Weights of a small GPT-style language model, trained from scratch on English Wikipedia: RMSNorm before each block.
MLP neurons of a small language model. Each row is named by its layer, matrix (gate and up: input weights; down: output weights) and neuron, and shows model dimensions 16-271. Each number is 500 + 25 x the weight over its row's rms, rounded and kept within 0 to 999. Numbers have three digits each. A neuron's up and down rows have the sign that makes its largest values positive.
After each neuron's rows, "raises" lists the tokens whose logits its output raises most directly, leaving later layers aside.

L11.gate248:528500491502482467449517497520503513465505525526491491510508532550487502464480541512467507518484467532503496497508530500514467508452490447472500469465515513496520499524525541445465478525492504517440480486488505511499504465486488480545486538512465536469459497530477469520531490524500513495478501477554491511524500519497518470518484517518510510506479477482521526464488476547501455489524496517464506477518516531508488464477537497480481484527477529486514520497534484539512464521498527497540525508513458518481520468514543509482516534524534456541473468495511527520532474499490451454433534486542521459530510498526476465495570528508485543482487518472477476469509485510500535489468473534542519477489535521509503469507507503547449474515531506475483495500507485494516539514501514
L11.up248:491493482503486510477508484519480509510489520531512499487460533449478524487481479496470541527478521471540485512515539527465479507546470460516556510472488472504482504531499491485492497524509522535495498510478498491465464472454565448546446534451468557485511535502495513493523474499536512476536537524508507478484533498480496487488517506495493525504480527493519505476477495559549523547562506454514510507455433506490481481499500512500475514498494531501509566506487492529521524510525492494493507519472501518522517482512503504471494538506503499550505481509526529530513480494528506487449488487493522469513506528546498545473525510504519527483527491570498505444498500465494481504469497485493502474500500464507533513531530472513502480487506531511498488512505529489493494536505500
L11.down248:508453511519465495459525507490501458518475551518533481511492533522458537497501528509504479541503517481496499485489483495463468480546558472487509517548496482472511495474467477531483482515490497554495471485496518544479475492493479568551486482494469493483448525500493489446512491502466497546477541495507508474475512506479509475490522532491513489512473513482485509495488517526523508476504509497498515486468548474472496505475451513471501505497479499494472494485499518484519514500512495475511522496498486490471537571501559541504471521493471548565534467512516538533541494458495492448473520495499512458481511467512479494468533539507463508459560458458500450470503472486502503521498493468544484486484514501467496473491510518483477488492542482468494501493488506506495526538500485
raises: " as", "des", "via", "As", "like"

L10.gate393:540536531527457461445509473493523496480510471474463494488523509526525524509468515480500508517505503527500442443562480496504506492521472485515534479488565510502465472496503506528519471515461494541508506475515513496503495492521479490461510481492496492495462493500537457489501485473512470516493524509538552489487517458520505504515524495509484513490506482523451489518443508517482527499495485519476528546486495425467537523496506530496481496490513511453511425524475518535504533520476512507514456504521489492513456511503493516511495532500508535506513492496529463481481491487489518492481513480528528499513526495499473518479479503481513509473483478446499510492477470477475502447480497501545465525526499419486496513523473457516492496492518511508527547459510530439518497510519502
L10.up393:510529479505479503478466519488523507498529497493505538494476479520476499524492493507512487479488514514476497522487520479504532542488452516500487510530511525533507452484515485547518510490531508472524502481531525435508507466494499488502510477496498507552466524467465456492487518465509494541540533496502493488504539464518506506500476577490501533489492521497497488517497537468512528523505538479549521510494528474464520509484520550565483542483508507467533476520432532499542503486471487526537488489499519537501547533520493523497503501489497482507524533539490502488447454488474493504430507533445495535497502461558500478501491478458509516528515513513521502516518535488521565497503499519525501516475490505483468514489481519503552464484486473474495487513463527449487542499482493
L10.down393:523504524515488525509448511508484516502531491493541491464461501497499522495532554494472502492500516535550504509464520446497457519484484492483472467517518520539488516476477507525477488552515487488475541513554475525478482496486511550484484519481468495480499508488512509457423514518464517497515512493473500508482518490482482507464475500523517501473524495502499511515481484520477547464495506465476499505530486495477461481445467504486496522479481460481495486480502484453496449538578490474483522493509496488487485506457471455498519559501474481459510539495539529506480548489533523528505477489509434468548517480482474475489470532505523450492518510485534501536494483512527478515508549512495492496488504472543455500493492506524496509508487521502524494507464468506490534526516518
raises: " a", " the", " its", " an", " their"

L10.gate702:518514526503483468496541544487516485469536452501494510507496465484485485505492426554474488492504488508506473532512528495501523532468490461511533491506531504556515543435518514518511499506545478516507470477513486506518489473516495522470480529518514488504478520472556489461501491518477530500484507523480516558531522467517494485510519503555501487514526531513477538464480489517553529526510497527474512542481471493498500520491573484495487481517515503470528487474456491518505479457480498474493496446506493488492491452543546487473470498464479454481563514470505496472507503507497471467512453511548468506568544497500521478507516484477489493508447511528489514485502476486542464503498475505492489462522470510492462520510491451508455512514502502509498491501482472530505537539488467
L10.up702:533508507498482463511543535462470490479510477521518514500513485531462546480484471526416501494508493515521515489485505548480505507518467505533491499505522483511521527461495502519491517493561473512552420510564508481469479509512513554453475535519505499522450529481526499496525517485486478483515509497527482557468524533514520477505499447503515511537475518536505485465488477542520509447519500500486507509488507533459475465494491518488473491526494499471504470509433514492477503488497522472510505487543511540504508459495509468484498536502508473481541523480538481516507480519481496499514462521476475495530487481517500477496524517513517442486515498471483491530470492458536495481513529509514495489494502542505461525480497486505509515512526474472502497501496482499515532507510511
L10.down702:506483449497487524491481497452498513514516528509518448489489499469452461491508528521491497489499482470445494462468460461516507493513508528509501474481521538482484485512566484467508480523490513485516479541493439530501483492520505487486549508474492545510515459565487471510502468481498491485487493477465528529512508469487456505534501518480494464474488482484470522470479503519542468487489462521495489501557519478470512478523449515529509516534481498511510517482491514513542508480500493416511480520515465508498492471499503515518473529512511513490498489449483498525441470516489476453481517480539495521490474469536508510542529479495502524467485455512485504533467532511475497488488488521508485509506524512490541487520446507494488495458523512498502500499509472482477498490504481
raises: "s", "es", "uses", "outs", "ads"

L2.gate216:496475496473526537464513499502496510510482505512485523507517497480510484540496513479502477486487521530532519496519449465485495486478436500489510498480511550473500470508492502481540509545507509512513520482543529497487511498457424465521463547494549524447513498530516463498546510470481456477487495503475527532520534482478534516541488482487509488479488480515581503468505490494524506514523508511449469460538544518495520476465523491546489518483517489508508533497524517482527493480489506505477502477490528492498514465503486533527546466428510503528485488527493536491532496510506510506480532493483520481502503470448482533482517506531487428453460510549486519483455467504488534508527507489539527529516532509508509511479528508517500484479515528453486497517522506434516506509472490
L2.up216:496502493529487531500496514490511497535468505485478517487460490496494485533460529461505548546490489516506473508463514513477483485494503488510477570567483518519480452490561487495525509445504473494522512515492520493520455515439509490495485553525491552450473528518490515497491476478516509465476464519511466542481556515474522462525530497472493483527456505506508491483509516515462480479545521460494454482542506454499470479469474493472468498480482501529490518490542513489539510506518513514511505510496512493519511481505510512512524487498517484499535478525580480550534502517510529506507515514489496493497475511465508474477493560500458480467489471513506500494454507472463480503528489512481517479509533500506537495454451529489530495483460478528486507541535506448533486567535516
L2.down216:438487481466493487513505489532479503494517481500507496517487526468527534469534516516507513490499499481504510513519462540497484485488488513525474521510484499519500492504470469470516524492451489498495519492465524468469512506473529481511475477475529489498510522494528518464440491500480471484512489563488493502438500519453485487559520469494495457520532523534505522507514517519463536551468521438466475534504479520496478504484516452530493506485515468508560486526506506555513523459496494525504493449474515465468490466553545479495504478481488524492529491481526499500540503510525517515536488523450515499480516490474479538480467543479507487516457521492525485468506507503514489525493515527477454523506503503511491478466504496476522506503487568477458508500486490497539480471481503
raises: "nt", "r", "ll", "n", "tt"

L4.gate635:541500494485475505470484468493494514437501499480484495476543495514503476434481543477483471484517508519505476509489513494481499519473497523517449480529508503484528491492468528513515487487469496503505445471544513470479516477481484507438507487564527508491550527511558466470523547519465488484496496511498517478501508490517516548510518476489480504486499467484530458469516477542524478525465507540527538452492522530479484474488519535511545502452488511513467471497491481490520501512508493446522509505518511534471499508498486489506466480512520483542511490475515458494492499528495519518508520509515462471520518501471498468504506532523516477492470516485470508490483480466523512484499506503495523495518511493439456491470490485515529467527493498476504504501496528444497533522509478
L4.up635:539540491493510496527523482443480498498542491522524528483554507471531525475490511485467532479479507482469482519541518531519468497501481497479471482525499525475504504543478514524537472486508520523488499473482494487484498476510526468502518486543486526476504489498518481469520523516485510516465481502468516491522563488544481510462503482469502486499504480523529480497493491515543470506513525524549502488452500505487483507497487501489554489465510460522488492469496491527525512517543480489548508511501499554501540541455482535483485538474568522539501485487485476458475501507504500504524554495541458453507493491446530474496504477512510485482449509508487512511474530502539496460508560449505519540525510483499475488516515472497563454517481496518473477519493529445459470532526499
L4.down635:511494495500500492517505479469504494473522497499545500469509488500500506477482514480487511494488510481493495525537481517500477524492514479504503471501477515493492502565477507498533496489523495514486494496498484485497523501507504530514487493503488493477488499486511487458467501513488496507479483500458499496522543497553490507450492476455521479499490472525522480526488505498534498507511527447509494497497478503481509527510487508491524480491510475511479526462496516492509506494643486579534498519496516505502500496510508526498492516466577518504487509502503494458476509492509490497500521508548491508494492490470530495526490489511472484483467514541458523547485496508504514482515522503489530549545481492515460519515491495498528483505507486581492503504504495466504473515512495
raises: "=", "-", "Location", "St", "General"

L4.gate345:517487490510478520482474457505487514452462525533494540479539509487468505491520553489462485510491478524498497540501492485507486522462487486520486471498480521484499512531459485499473453520500515543522499457484511517495523509509514526491542487558499480443542508540548427464513528500504517480505476491507514487520464486498476517511531480506502525480514463484540490500565499533555484517484485499521515469541488501490503492475539528523541532488522494491469480518507497468511504500510486470523533477511517490454509506466480485510473504455534478506501507482495511501476433514515522523469484490484470512515564522467521500483539484537494503475481493474474550506481536439480510506495508515514523500535458495462522490520488538499504493485477518468532497493526545433519511535511494
L4.up345:508509487506512507525520485477478507512538483518517526463537459496482522481496537478464492489484486509486489513511502499535451516516468492493482502503503513462444529545454492496522474475522526519476504464478493513495521504505555498533520511543495538456503497483512480466502520528479522499490473504513555488530552485501450515477488489459517496467506468538570474498499537539539497513487533507537500467510456513486499502486498489520532515490477487511514529484521487483521519535569486485548542488502504509464530537468470536497476530466552523519484487489473543448480448506526510499477512501492460503498523487459528503520534462512483476494438485532477533519497518514553483450502540512526525543543501482509517491534513483486540488488477468516516482553516501472497470517490472
L4.down345:513498489509515480537508485487504500478521486500546492482501475495496513473480516492506501479485499484479489514526495499510482519482507469524506475505485524494497508546482508491525491481511500504490501503487484474491516502508495541512487504521505471492498510478508497443439508520484496498488504502484504504529553505536492514464486485446508474499485473525519478529497501498543504489507538449501502510510474508500522523491485502493507483494501480524472524475503528485508532511644500568529486521497516514489509519507510519492498535467536515498492503493484515466480488499507502468504522513542495517507484493504511501520493501511467482468470502526449522524470493509494504494518531512494533554533476513512489505535502506492525492489499493603488504521511499477502473511497506
raises: "=", "-", "General", "Location", "Background"

L6.gate813:501496490491505514486507503558503498473515523489498475483459534466516469471498458491476444488479578528516503509505469480545545535486525510521530474476519487484527461510450514539524500547503509509492490496478520505497528491519475456478465522480486500489477542516498476515521479520503529476488521494477481521460479478534530538518497500528496524470522505471458494507471489519525501502479504523517533491557463535519511475550528513504477492510477533467491486533519503498532496488412518469465475509520471509523509502517496493527520478549530485434467527493490503509479465492507476524507470487528492550544539484537521483507475490484539547501525514459533504500519494474518524464471508481518499511472494534486524476499499519461474501498497490502518539497523474548505504455479490
L6.up813:549511498491526526482531494539470515490539500467506512455518521514505481481539506541493536470451544507469517503481460485498492514484496496498507510521507488489494526487508504535437492500475534480496466502525504475502519489548499489521531530527512510436479508520498490502500531546497476502511515473507485508503492533479492523496491461496532483478563508493520506514489508490535525525492485516539462470485527466479484523519535506511469564464490567474445481535507478472512463506489473500473514476512518521482484523557493479534491495498571479496514534541546498471531505519502488520455471508466474488469497487487486514525461558485458501517488528505516488516502483493511566517443518499454518494515501523549554528510522550517482515503480500499508521471477499495502505448486496
L6.down813:529472535501511533528465528480482474496495475521491495473473512530499457452516514499509458500460532486515484484531490486520526507524508549488519495502524521489532539516488486538508515527522540528555483538523480469481533474468471470471485500531500499496507475524514425490520518520515509513530505500514473523522487501525523527515499498540508523489502466478455573534522490517543509512516486471509517475512483532487482522489492484529493479512471545465515519533525519501532543483481495447467558488510514483493496511524474481519479474479502522468489489523522501500531508500496520494462501508533501508522507446514532456501448508481533500532505523450503536525511476465518533451483498467473470512564468530525522514481523559476478510524532530477495523542512542525493511486493487
raises: "3", "0", "5", "7", "4"

L10.gate49:501505524531526454492476483508479520480486508516511496540477505495492491541507534572511533472472508517489474478494500500481494522493503511506463474480483515538545503470497525502489532470479461463510455479505533466523528506534502496482495520477511503524550504512514460520506519464478490524463477521463532490555490491535501567500514473476475520471519455503537509494534455508491514527546508523491488499542504478529549541541528474503491494519462482505474534511487513485512508477522509523479497496534483465474524544479465491473460499537491461531490501492507534492465526516512497465515463499524511518528467502529484525474491478501526500472472482477512542544470502498567486464482446506498508486542499550500521492513493501507541493502494548522489515481484463484532476541501502
L10.up49:549487504511489501527506522538518452497497508524503471514488469488505503476473510520509518439499522537526486495523453401505505471495505513517526489501494523476524475510507530504516486530490503488466504508471480467525474511489470507455490523484507501529530469509517461549517483480501492524499471495463488520554495488491520490503491485502492534500460499453502471518564530515506489499499472498519459507497512477490531478528547538511468525481529478497496511509553500479498510567508482502491474494476445491481528516481471546485527501484530473506515553507549511486487523523482527513503461474505481475452476459492482514482497469529594476456454486454513505518455514500545486522506491486513502533559469508521504495456498458475516477493502535499481487517486510484497519511495483
L10.down49:510542565488489485523477498453538481501564511475505504526489477521557493546539537509507502487516516517507493519535507494485504496475470510509502495527495478528516509524490494537489506522539517503515501480470525502495509517531501506459449508499488499491484501518506464477463532494470489536501502489466532514499496451504485476516514509476512513546522488490484510519514521505558558468503561487482474474506503467515513499573491475528489495476549480507492511505484497506498471500516496536507538467532483475501501486479503506462542527521498520486515541522548499501481489506490462549530441488480488451493562555481518477470510488503550493515492502489482519537489503536533468535472481471489478497515459509540504486528523515517516514499501484514483537518477544431522509550450505
raises: " two", " one", " three", " four", " five"

L10.gate28:502499475508519488455530480467469492453505482490516515513547482504512485508515495480471485497528525526498499486499469490510481500489471459530490530502510505481522479530442499507523540517503481553496470484476501497498529518482508483495538508526493489471516450493511460507515536515515444494471534524486502551514511487529512466489504441501528505480460471497507446503466526479542500485472495532516526476484491493537537512520543540488501493458487520469466530461440527444525479474509478504509505472534534511480516470511484485505519476492551520508464527477512482486460482558519517522490503531539456509499496537480481450460552509503485500479492540531475507547451517499514509466469468483477545505511520464459488492522489463511524490496508455518490476500501511433499539493506494
L10.up28:498509449509549479508505493479457512513512484469521539490559468505507541474512491451493509543486531511500490485502469554491475513500520487510508496535501492489473475548476491497533516520529487568496473502492479508491515538527490516498494477544489502455486447484511507500486513502484474525449492479496519546496518499521507490487486506476533475498474470537491482515455522446503519467514533538496516526502550518512511516539502532449566469471501465468497519466464521485505513501540497524510538494530540515502516498514499505500506517510536516517474510491514532472473503517502472497479518561523488543480468513474511454489513487513493465465485505541457502517473485513533490467509505471502509537506530464456453534498494479554562479496529461524495507509498486464477513531500493
L10.down28:474495491494514462506483508490496491497510492508522505464521485506496514509496498479499505498503540494509498504487490493517508505532506494498517492513495509500466492533506490494521502513502496504491486499505495494500489520506482499512496506502489487472496480481500514502424515501500486519500496505492515521508525513517493482459483479463544470504492490520528497512491526482512492495493532416513494506480490500503528519522506519499533492496514474481493517497501526489488502502670477641508477514495500496495513494504506498488517505513508501499504478504471511469510493479499482475496495522531493483512491495505519490498506493526461468490506510516479496552494477502525488512497514494495503520510507496508472511490490496508509501498506498622507516513485490494506489518499513
raises: "-", "=", "There", "The", "It"

L6.gate682:500474499524508466458497487506509476457467568517526538532511499515509491457532502455473481519504467505497492491520512531522519465469477501516505512509530512517517481534484523462514541506491539516508523524530527536543507490533464492507491475492519475469484538497489493513521468493431516458497522482554510515480456472495528479517480499496497511493488542542509462504442511521500504527518498546558514487512504543519507475515481576501513503548480508487485505492502535510477501472450489467505523492539502474544468518495455487507504517491476473488477483519536498501505491467446504520492517515539503523489509474542456494525530491486498484495496538503504518512501485516548520466472466493506522506487491545435508539519477464506555492515501489506532481483524531463463500493492534
L6.up682:492500458487568490520516501501449496497527493496504507495457477533522481489461535516555480508551487478521469495453484482473515498515471465493505501492509508484551558463466489522509435484486505485523479485540464500487491520525488498510490500557519477482501523503542454484515517497500546513504531527495529472547510489516471533475541530486482458496513478518491542495521513455495508483516503498480483508523507454568503524508537492479521516461505497486486533489516517464554491500545509542477507461476500477483531514505522466548507521491528462482481509513488492541488546483513459469489463516522506511468511500505475513518500490475467533501493466501493474520516467521494519512538527534516476563490552537521536499552500556521494470532477542519490526507495492497532476536483480
L6.down682:519515481527511479512504518507506487459497484494495510498528478476526517493553470490494513522476489512530492466469492480529516511520494489465475482483547470467511542493473511465472501490498493519520529522493536526492459485510489493500500448491468553480506484497490555495524480508430493508521478463552512468463441532495520501502487458459527473494502490516504493504458503509501480506508481533513493502490511480524460515482506513516494498494482483520533541525503467494513502481492496497436524506532501528493464504491553508498503547482495454535508476453500502457503493491496513481525503509492498472475539515519479477544514500514466492536514503496490491476524516521538499455478476477481510525533484524474527514495505478546500484506540463573506504486510493528519515489494496
raises: "\n\n", " Despite", " However", " In", " They"

L10.gate321:556480525503507478480534529491492471461516474512477539516509495508471509489494484512468500469495496489499516517516506514559528526474468508488522467506519510522567538457522513520516532499520456503510478487573510503515509473492487519442484530504493496540444514477540526497531480518460494509477514484526500560497493498519515485536498447519501501525459529526503482449463488514579505501495487521454522501506532511499490487495536510482462466498494522497511499522429502517479486445441493456518515472518477514488502464536533473509527499483487480454485508484497458494510506507499493502508438502532509518519494481494514497487503499479510447457482518479493525555483486451552475500477508480530492464490476500503515544523466438498530529526520479486480475503479493490497564495482490
L10.up321:513486559488511499532543498466535449518523445497515509475504472506478486489487510543495492512480500486478509478518537525553534526475519504446530501538502525546495509456522542538506508497545478464533462491538477477511471488512495541485450531472522542498436498480510544496466503508485506491470427500510537547503520500517444518535537475485468471555454506543505501484444488475525517505533519497481484507490508513499488506456472478498475476470492469542535498529490516511488497440515477482522540486493453503477493498526519498490484527479472457511513503500488499492520519507503519479533491467521478480516510498490512478472481467507485476497503523454486480547490510500500473519466555496522470501506480477529499547502469472491506550500534492519525496534512482510509535512503486
L10.down321:483479514488488530457513447481512455505497497486504482476495486455478491496516516559499476527471496486440517499462451449482529479527466512450514466509508531501471473525503496518515465522511508525489488476508500509488472502552464516533529521518495546497502482527523512497466511465470477497506487510504540486513489499481449525465508517492499504475465490504488512544447520466495538510516474516513483488530511457503486523458532533474521509482454512542546511476477554501501512476488517497525475487507494521467492518473478478548491514502519477447490437478506491502467461548507499522483524465519491507513477441495508478533500500492520515470517461459477508513519520531457508498519485527503461531523502497485452514532472514490463481492492522465516486536515484492480454502472498
raises: "s", "es", "ts", "uses", "res"

L10.gate255:544539505490508523508508505512507515480549503483504515523523487479505463477486483467508516451518510523514434529498502477520511554496555490533479489525506504513483512502500461480505504533508500509463520468550514514558471514514509512449499506497507456462510490526499483510485493484493481514523487489466509513462484481471517502486486523499496492459509515485524516486526493489513503495501495525436476460520524549498517471526462477520481500498505482446488506430486524471504471530503580463501472537498479490447488487511527467530514494458466492515493501509529521536548545501452510479507488504498504509481503532498467517502487517500516511502490488492477517501454469507490491503480535458512541530465512486461494503513507478462513503480489510474516509452514508484477524496492479
L10.up255:481520498462550512499547491520535484502463487556480543506535534456530494507474500491501484572493473453518483533475496478523490523454509491523505506533507537536469518481526523546533542488509505519513493497536473518535530510478514509499503483499506515427492512519507514532500491515476528493546524509483531501510450431500492516479501533521507510479474515548475521461509472479519517520492495520483540500538505515506515490521509522492479475469497496461505531468485548499524515497485546474489519528483478457498531511518496497462504448453446467502522558528450506526440499515492502517525497540516517513473534514522487509460506498512512516523509481499461508523532518461500518494484510480530484482468472474491459491475505475508506535493496484483515478481444483482558496477529529
L10.down255:500524508503519466487487472502504500495517450498544498476522479459495529551556456505515490483491471516517479512501509485548472535533509505514543472494515499504512476501521506523508481484516519545481492499513489536481506468527519542493512510519463496440482523486499495452440501520477519463523498480495515506494504491504511472532499529461485522532475463499467480521490519506493510488504505536427506482484508496513484521483522505476534488480536501508505563523433478473488511497510484431516493459516465500500513509504530517515539502447516521527515472473483509508516529485465498523494476540533525492481492473486468521497491522524480511522485464521498465537472472484518482507539496486457486538475515505516485517466495561527491495496510505537457556490488489490497512533528532
raises: " it", " this", " each", " both", " they"

L11.gate619:473460453500492485475518509492498547479499501530507504488502538457512496492469524508459476488486480505471482507504520492528460550532479479560491494521470515522496513491441496548483482488450500537494513495551531519466483494535461506517494510530538507534511473490544494518538495520493485482512502499482527497495481499512516488513482520487458547517536479471508535512462505516458477525518438533489496486501509503470483471492543555505485506538534513504463497489476483517510490526501495503470458496514522564495494537492502488522488480501466504519452524509482503466524487529512483481442434547521498542543537480449495550497501527485517527456484489514532516505489448541520513514498499512527520512493493561516517498464502483514485447502536488524529514457517492511471466503497547
L11.up619:492489493491472491507502456493505495505496517502508516508485500452534506501464506546512502478487437506484486492516512471523469538549511472515522496477483490505513501473482508519501506487455501504510524455528510531497486507498473506512504520544520491513523498499516468488524458480504498475477499473483533521483493476489530488494488566472481527499527461489480528517476503524471461513500438519460481509476522490484494474492488534470464494472477474495472515481460528519518504505515486529497502463498497535513490556535499547521476506482512517497481518518453511469513502502488494443454495542517485519496536460460506540514484499512543543512469490520561484506494484533501506537535526494527492531489467515479497498463537466500528417522567513518507518513528476524479471519510542
L11.down619:540523542494463464516501474455461505514511502441487497481491511524533506473503532471454502502505516547464436485490519559488439486485542532501520466499509465513523496491503531484518486496505498516500472524502505499531536480521516529455501490495513474525508505514518477478486499516505548516509505492500512510498463528516515512502481519494509515501499484497494521490508484512496519468480498488500465513504524488479512524494467494485461493481509480446513495533538540460502465545487472458470447489476472485512527500526537514524448497489519512522544543491502549482536504509453490513556491488435507490491513500485545495455501539489555508482480472473518504491544503521551469527496501499500487497477496498482487461474457529468495512488541533565508522464526500502481478524483510
raises: " a", " its", " the", " their", " an"

L4.gate223:507479527532481515477465533513490456470505567534500537544500491542499469478516507486472445470521496500515457486475511495498525492480497492527485532548502521498519526533472442478510535534488520550500480514501533515498523514508496467471477486524493483493469513489523420544517509477466533467515508518502520488499496439484502499508520493494481525484522495489515453499531522540535514556482480534532470458533477498554512460468487503527524474533504491480498544518473481464483524520506503476510483518501531482510479484506475484538511485472545481475528501528502556519502501510475528459490514508534429503490526497488516490500525474519542503493483506513467527529449487523503484507534499514517486523508576524476477502488487514481513461474495518476511493526529528486471478532516526
L4.up223:457529512443532495520496464478479521508483502455547519492477480537522497448478581540525487464530497484555515458477500498472502511528492504491501501529518490442502541487491501527482490494515506517516507479479498496491452515473480491508423501479474527461532496502519444500487515519491518498520510461526564484489518491472484533454509520485489501501525468519506492518493506458522534490530496492500476517485491516498483486490501507482514474492520492481524540475473472486483494471539458508509561478489463496485495479523503493521463504493516448531488465460489518512492509495503492487485497513501502512508526535478477527490526495473521568513500474513503500511499486494465538492510441539482530563506516500489519527546498520524499475516536507537481569530483482494529485515441485
L4.down223:497476494503517489509474498507506466453509501494511494511536501529498540475513480509487501514467513501471495466479505482539518491548500521501458490480542474498500515488504512473497497500518526515491487537534504532523487455499496466501533491510495555492533530501502499515561521506389520512515505476511495504497441519500502483494478501461524476494485503501506495506491535510531474493534521523511506486527493478475484504484498508502508471539466463492504497498525475500510497495455488459441525504548507499493485537514515483515502555493501518514501501478537489481511503501472504508512521492528519486495519487505450505545527505495480435503520507462476489521513476510541474459461488497466498528515511527500489502520495483488502502527495471555499508509514531495485524503481479
raises: " Other", " However", " Its", " Despite", "Other"

L2.gate76:558527502473529523478524483506530500476502491458524510500542516493506473456521502487443482443472529489513521480511476474467482510465502541548479468471488490473541500521453512508545484515499484511497472493533547491498527485504493502482487512539503488456535527529524461455524497488471530501479494499508446488471540471515489522494473445489484543505474506477549464463513471507534520519485480496524515482503501499502526464496497498489525519486510513513475511481473488499545497533527516504531532466556495546465508504458481516536548450492509483521483464493487488499496471510487509518503518519499513468517518491444476437476512502475516445459487483480457518503464498450452522501464495487512522506521491480494514475482511526519504464483498510499475494500514530473493507534450529
L2.up76:551540494495506478495539458476483507510543490488500507493535474504539479479483526461490476473462474496499501504552486511510481470497504540526469477487486512481502502516487477545505444512472490531489515501468490494495500512502531510516514522544461503450479518495494499453496502480486545517492486485496504477508557465534473522456477494455505489515483494528535485485507519509521478529509511499522503510444492475511530468515481491454548531491503474534503485477479491499560512493577510513560499506524482545474511532480465543483507505461550512517493464494472496483497482501480481511518526517488474458488487474452504473476504469503534455495451464494491506518461520529486530466523525478499502540523481447506505480507503511520523486497466476523500479537486509449448487531511511
L2.down76:513491511496490486505521468465510497470528508498541494486502473502519501479480523493476511489493508494477501532540500507515465509478510489506495460509486514484488491538480495515533486478511488528463507508481483478470498495503511517513502504507497498480486512496495472452450520507449503521480495489469507483519543467549489512448490495470489466501483491520518474504488499505550484508517547469510503508475503506486489518510471521486529487478516500506476488468488506492535502493626502581519496516493505508500488506500510528512484515488573521514485493483504486461481519493503491487500519506530475503497489488463512481515497512503496472482465500510459521528489511504507520465505512489505519542526497487510473519503481501508542465493497463598472484504509491444452468509524502
raises: "=", "-", "Location", "Background", "St"

L11.gate314:477528498511538502469509506505458536453509511499492507508456507516510517529538546477464489425485533517483496509510504540513479462523519485519514519529514492519502537552524514482527521493475527508512545448534535478501513484544509493515486523482497483532466496531512479477536516495519494524483475517503498485519483468498482476460526480547490530498537496500480500504492487481526472487491478513544470475507535513476498499480466497500473482551571504487445482491466540449482541454500517483558526482530494512514518531511509494526494511473471503535545556513504470473483501492531509472497448498496503527505501517500456476523484489521520475495500513529471518496487533435501503494499523461481514528488496502505480545480477495524510479501529541466503503472495512511456511505525513
L11.up314:500517524517470536532552531469488551524524510478481549512514505480516476526487470493480504518462495508509505502477509495470504528468527479503559539510462470515463525499505485531499518489527486525557479537537508532502489468483538485466501502496495527459486499488518494522500446493488493551495499466524532483541486448453513485526524529515503478507481518458474484472493489489504530515550489502502523515479483505540531474499498419483482458527503488463490514516454513494549515501522527489506540478470511499523478566501525548514517476504500481513526508496538505492457519523493508527508483509513544480478537499515509497533485522520494480499508526498506537498506440435525487516512512522471435490496491499505515474518493501513469466456503537500538519458454493541475556531554480
L11.down314:499503548493513499488495473522504511514472459544556483468517494504502463489489526477538488490493546476513467491516471508489486511532502483501447460499497526479449483525472480520461482504527491491476487524500475527502540528542504489532495559454497518495492449507532479492532514535533468489508503508494495481495501560467502479503491467479511482537504509549535534501451498512542500496540483467500530515501536533467516509511516486499493510494509532475511471487524526494518538524496488522505439460500503481543456547517504491483505513479526495527509491481499493478515467525467469470484481505531520552476493487490501530479463515499473497535477471521538524516525529514525506521496475523467463491534512515508447560479496495503452492532510499556498516522477527489492508479526472
raises: "tes", " =", "te", "e", "="

L11.gate147:509471511467471519484494479517488509499534488473468475468534540495531489496479529491498476469502507509522513502483522498497516525489523500508483500490526508514549488485530553547525476517475462496481517511561506481493521503538485530518521502517497509477507461509540456526472489470499475494535511535504543589497545484485505485508474477504502492520498464484530527485533500499478461484505477515510554500523537502505506479497521522476508511488488532464477437461487487511530475537503492512496496509529496531570478450464461465535494499519479489454490535459476472470509528536508450490468517494508469490535553484480509489508563476490496516468496520506524524549519486508512512485502500479542484493494529486481508471489512514563503460537525492515493470466510483517533558496493521
L11.up147:557504488455489492486454505476496477490524442494457536514489508510544484525507473507488504515522523504537523493511536507500558499475472494457453490454518511518484500505472512504487492532509549467519460495506518491490450483481532511514557459492488489480500498523510492503487489462472538494544515501486456537472511532525500508502506458528517535485496469547498497470463482494460475505463488515537502544525511503534533463487493476489488480514495509473480477480537498512546507502483505517477479515511470499515525474523498486529516491511481472507477492503493500523543454482496445523484532473485491503520525488488470505535541512482485465520465493517444504522481467485459502496517492505477471512427524520421488499523497522506508464476471504488566504528462477528539510440504511
L11.down147:521515491496477505472520526488483484507503553481488506500522506511509499531502509505500511513469484523503500461516508487500513512466488522501517487503479474475500495537510527489511515478479492522486502493445546523459487500495490564450495538496475467515454483493529518568542519487558527509504512549473493512475507487501502462443509484504517485492467493482550492472456529451458486497514503431526522541485488487511511506483456509478499509539468510507502540470524473492527546494543503612486496522468450498514492490479486483478537487515513482490487519474491499521501492493481490494519546503547485455489524550478500510489501485522487462543542493493503495544485488475479498483499482491489479506450529473522494520495478475515494475485472470492494508525491468488470530497492527
raises: "I", "Don", "We", "Pe", "To"